MLP neurons of a small language model. Each row is named by its layer, matrix (gate and up: input weights) and neuron, and shows model dimensions 480-543. Each number is 50 + 10 x the weight over its row's rms, rounded and kept within 0 to 99. A neuron's up and down rows have the sign that makes its largest values positive.
After each neuron's rows, "fires in" lists the words (lower case) most often at its 100 highest values on Wikipedia text that the model never trained on. A number after a token or word is its count.

L7.gate1340:48 48 45 38 38 75 74 37 51 57 56 58 57 55 36 55 60 52 48 39 48 45 47 48 48 63 50 55 45 48 48 43 45 51 69 57 27 39 59 30 47 42 54 49 28 40 49 48 57 43 54 62 39 44 40 46 47 51 27 62 67 41 45 50
L7.up1340:43 47 51 64 47 41 50 35 36 63 33 29 54 58 49 32 36 26 41 41 53 49 49 70 54 52 42 55 37 42 55 61 58 55 50 65 57 58 58 67 58 46 46 40 35 57 50 55 43 49 46 52 65 54 48 58 63 48 62 48 39 29 64 63
fires in: "has" 49, "have" 19

L6.gate1439:73 46 64 50 56 60 64 51 44 39 68 58 56 58 48 44 49 46 44 56 47 43 41 44 45 56 61 55 48 35 51 53 50 68 42 75 38 44 51 40 35 61 51 46 53 43 52 36 56 50 44 50 33 51 50 64 31 65 55 55 58 55 49 61
L6.up1439:57 66 36 43 49 52 56 32 57 46 53 56 47 67 51 49 43 56 50 40 40 50 39 62 43 38 50 44 48 50 46 45 51 65 53 64 53 46 62 58 37 43 58 61 22 51 62 48 58 71 37 32 51 37 64 58 48 57 44 46 53 54 61 62
fires in: "to" 47, "also" 6, "never" 4

L7.gate706:50 55 53 52 55 44 65 71 58 49 35 66 37 49 52 55 68 35 44 51 44 61 56 44 40 37 55 47 65 58 48 50 43 53 51 34 34 34 55 31 60 28 49 53 42 46 49 42 40 57 58 40 47 60 48 49 34 62 32 74 58 58 59 34
L7.up706:47 37 68 55 48 51 60 76 63 41 47 39 35 53 47 55 42 55 57 48 47 39 64 34 56 63 59 69 54 41 43 55 64 63 48 66 48 47 60 52 46 56 53 56 49 53 44 64 47 80 63 44 58 37 50 44 31 38 51 61 57 42 51 58
fires in: "the" 57, "was" 8, "to" 5

L7.gate113:42 43 38 55 68 65 40 61 68 48 52 58 52 55 34 37 54 37 53 31 49 55 44 56 56 66 55 40 46 44 51 41 48 47 61 62 33 53 54 42 51 48 59 53 48 27 56 53 52 32 58 66 43 38 51 48 52 49 51 45 34 55 58 42
L7.up113:47 50 50 48 53 65 67 52 40 52 31 44 57 48 40 53 55 58 46 54 45 63 39 54 51 34 49 55 55 34 52 39 57 65 43 55 49 49 63 42 34 66 34 45 43 60 45 65 42 65 45 50 41 38 53 55 37 55 50 43 58 61 41 62
fires in: "to" 57

L7.gate406:64 74 47 43 42 53 40 43 57 29 49 42 52 35 41 47 33 62 31 60 51 33 38 54 56 49 46 35 52 50 54 54 48 39 49 71 53 62 43 55 53 54 35 52 65 46 38 64 49 40 42 48 50 55 31 45 58 44 59 41 49 60 52 36
L7.up406:28 54 62 46 52 37 53 72 58 45 51 60 58 49 49 55 59 50 53 46 60 64 51 45 39 38 70 61 62 46 60 39 26 35 47 44 55 58 31 44 60 51 36 43 36 57 47 45 48 43 40 51 62 35 37 47 53 59 61 56 57 55 33 39
fires in: "as" 77, "one" 10

L7.gate761:49 47 61 47 49 53 47 58 51 44 59 54 28 64 34 55 45 53 41 42 38 81 48 61 56 37 48 51 43 43 48 43 49 57 54 56 57 71 54 38 51 51 52 58 56 34 60 55 31 58 48 60 47 41 39 61 51 40 38 58 59 42 52 41
L7.up761:41 61 42 51 62 61 44 52 34 42 52 55 43 62 56 64 75 50 54 41 44 51 17 40 32 50 57 64 51 56 45 56 54 31 50 44 59 61 59 58 59 38 45 48 48 44 54 49 52 35 36 56 52 62 47 48 58 76 64 54 62 47 50 52
fires in: "has" 29, "had" 14, "have" 14, "having" 8, "s" 7, "never" 4

L6.gate1349:58 34 44 32 51 55 43 55 50 53 39 28 49 60 51 43 41 41 56 47 37 43 50 52 62 43 36 37 62 57 32 65 61 66 43 70 36 56 50 46 57 63 49 47 46 48 36 44 58 52 49 46 53 45 56 52 62 51 46 53 47 62 53 54
L6.up1349:35 66 46 61 45 64 48 57 37 55 49 63 64 59 51 51 65 59 59 49 41 54 55 47 31 39 86 51 57 45 55 40 54 38 47 34 48 62 40 36 54 53 26 41 33 53 39 38 42 57 63 50 61 62 44 49 52 45 38 50 43 47 35 60
fires in: "early" 27, "post" 13, "later" 9, "before" 5, "initial" 4, "first" 4

L7.gate1133:49 51 51 67 46 53 65 46 36 42 58 44 67 53 33 46 46 59 49 51 51 44 48 51 37 43 52 42 31 32 44 54 44 61 54 54 47 66 33 53 64 37 46 36 47 50 49 54 62 67 51 58 45 46 42 26 33 47 50 52 42 69 45 58
L7.up1133:47 55 46 52 46 54 51 60 45 50 60 45 68 56 41 43 52 59 41 52 60 52 70 45 61 44 50 44 49 39 68 40 50 38 47 50 41 53 56 50 51 65 66 59 72 52 50 49 59 60 62 76 37 65 46 63 44 42 60 64 39 73 32 36
fires in: "as" 79, "asher" 4, "ascyltus" 4

L6.gate191:40 39 36 42 62 49 47 33 49 42 59 61 37 46 58 38 50 64 66 55 57 31 44 50 47 51 37 63 65 66 57 63 40 46 60 47 72 52 62 40 43 53 58 44 56 35 55 49 58 55 56 44 58 48 63 57 36 83 65 38 50 48 47 47
L6.up191:45 40 56 52 60 34 46 70 55 39 56 43 61 55 51 48 57 30 64 68 48 41 66 49 46 45 37 48 44 62 61 49 38 39 42 42 75 50 59 56 34 65 67 51 55 61 64 49 65 50 49 46 45 41 65 67 46 61 50 52 44 54 44 53
fires in: "a" 75, "an" 12

L7.gate1793:53 50 54 49 41 65 51 41 50 64 77 59 57 61 47 45 53 56 62 46 46 41 30 66 58 44 77 71 75 60 51 62 57 59 61 51 55 56 58 52 46 42 36 55 54 56 57 49 42 44 57 45 46 54 44 46 47 51 51 42 41 46 58 27
L7.up1793:41 50 51 41 56 51 33 43 58 52 55 58 58 65 70 45 47 56 57 57 59 47 42 54 63 53 71 46 59 52 49 58 50 52 41 67 60 57 61 61 44 57 44 53 50 69 45 36 48 40 47 46 45 46 49 45 57 53 57 57 47 54 37 35
fires in: "i" 19, "to" 17, "you" 13, "we" 8, "they" 6

L7.gate1067:39 63 56 42 36 64 52 50 61 55 64 43 67 58 58 45 61 55 47 56 62 62 62 49 39 45 47 41 46 47 53 41 76 15 55 39 62 54 47 50 52 55 52 47 47 51 61 32 47 52 46 43 62 49 54 45 57 51 43 50 63 46 50 42
L7.up1067:39 44 43 58 47 49 48 37 56 57 65 42 61 57 41 57 53 51 43 43 59 50 56 43 43 51 46 46 56 44 58 57 67 38 47 51 48 56 39 45 66 39 56 51 54 58 57 31 35 46 52 52 40 42 71 53 62 63 61 57 30 56 49 55
fires in: "a" 20, "as" 11, "considered" 10, "most" 8, "only" 4

L7.gate890:39 37 30 57 47 63 71 39 50 50 48 53 47 21 43 52 61 66 55 44 41 48 43 36 72 59 51 62 48 50 66 38 70 54 48 60 35 60 40 62 51 65 55 56 31 48 47 66 33 58 53 55 53 59 56 59 49 71 38 51 62 34 56 65
L7.up890:57 43 49 47 68 60 66 31 54 44 40 26 52 49 44 31 52 52 39 58 58 48 31 46 61 41 60 40 51 40 66 51 46 31 48 57 34 29 42 43 35 42 57 47 42 37 31 44 60 53 41 81 55 35 57 62 38 50 31 43 46 41 50 48
fires in: "than" 18, "over" 18, "about" 13, "around" 10, "almost" 5, "to" 4

L7.gate1158:50 33 37 59 61 50 53 53 28 56 37 44 56 50 43 64 34 63 49 39 53 50 60 51 44 37 49 52 37 35 57 39 49 29 62 50 66 50 45 36 53 47 62 53 52 46 60 48 48 35 57 40 37 54 59 69 52 68 36 36 62 41 46 54
L7.up1158:62 62 44 65 53 48 37 35 46 34 57 53 60 61 62 65 57 52 41 59 40 37 54 47 43 66 51 39 35 45 45 37 47 47 51 70 49 57 40 41 37 52 35 58 56 49 48 47 13 48 49 50 60 38 67 55 64 44 47 72 57 52 41 49
fires in: "most" 17, "more" 15, "as" 12, "so" 7, "too" 5

L7.gate397:60 39 39 62 48 74 76 49 47 56 47 46 46 49 58 28 38 55 47 52 62 41 31 44 34 59 38 60 48 48 45 43 53 55 55 59 48 50 44 52 50 66 41 17 57 24 59 51 46 57 53 63 67 43 58 57 58 50 60 53 61 52 43 57
L7.up397:59 51 47 39 56 65 44 53 62 69 49 34 53 40 45 45 58 49 51 56 61 33 33 37 60 49 39 32 59 56 56 45 30 60 48 69 55 67 40 51 42 60 43 49 65 60 54 36 34 59 47 45 62 57 51 57 81 44 51 57 44 56 55 52
fires in: "has" 44, "have" 14, "had" 14, "also" 8, "since" 4

L6.gate548:41 48 57 60 47 56 53 49 57 61 53 64 65 53 49 58 41 38 48 41 58 53 41 53 41 64 57 51 61 51 54 55 75 59 34 60 44 48 45 50 35 60 42 43 48 51 51 34 55 32 57 57 51 45 43 50 38 62 49 47 50 58 68 35
L6.up548:44 46 61 31 38 68 58 42 36 51 51 63 43 48 44 50 59 56 51 45 37 60 46 62 70 30 63 32 35 32 40 42 53 38 56 32 49 55 57 64 43 42 53 53 43 57 40 56 40 47 46 45 58 44 53 72 50 51 53 48 56 50 50 42
fires in: "the" 27, "american" 22, "first" 6, "each" 6, "appointed" 6

L7.gate270:58 38 70 58 51 53 49 48 27 53 52 49 49 45 61 36 58 67 58 50 66 59 46 40 44 50 45 50 51 65 54 55 62 76 58 42 58 59 43 45 63 47 47 40 37 49 67 26 26 43 44 64 56 60 52 40 57 61 56 38 52 50 52 58
L7.up270:47 45 66 50 55 52 48 49 60 65 52 51 60 42 34 77 51 37 50 48 48 44 88 46 52 33 41 63 42 56 48 51 61 77 52 48 44 45 49 43 48 43 47 63 50 51 66 54 48 57 67 54 64 58 63 50 58 37 48 29 37 62 41 58
fires in: "there" 27, "who" 14, "he" 11, "years" 9, "whom" 5

L7.gate1198:33 44 40 66 47 37 51 53 47 67 51 48 53 45 29 48 46 53 51 86 49 52 56 35 34 56 51 53 45 56 48 60 32 50 53 51 35 31 52 45 60 37 55 50 64 33 54 45 38 37 50 47 42 63 27 43 47 58 44 51 66 52 63 36
L7.up1198:55 46 53 47 46 78 47 36 57 33 58 25 41 44 52 76 54 50 56 58 57 38 35 49 38 50 51 45 56 53 54 52 68 40 38 53 52 29 35 40 53 61 39 63 44 58 36 56 43 69 55 58 51 46 66 62 59 50 32 47 38 57 55 43
fires in: "to" 17, "when" 10, "be" 7, "often" 6, "if" 5, "may" 5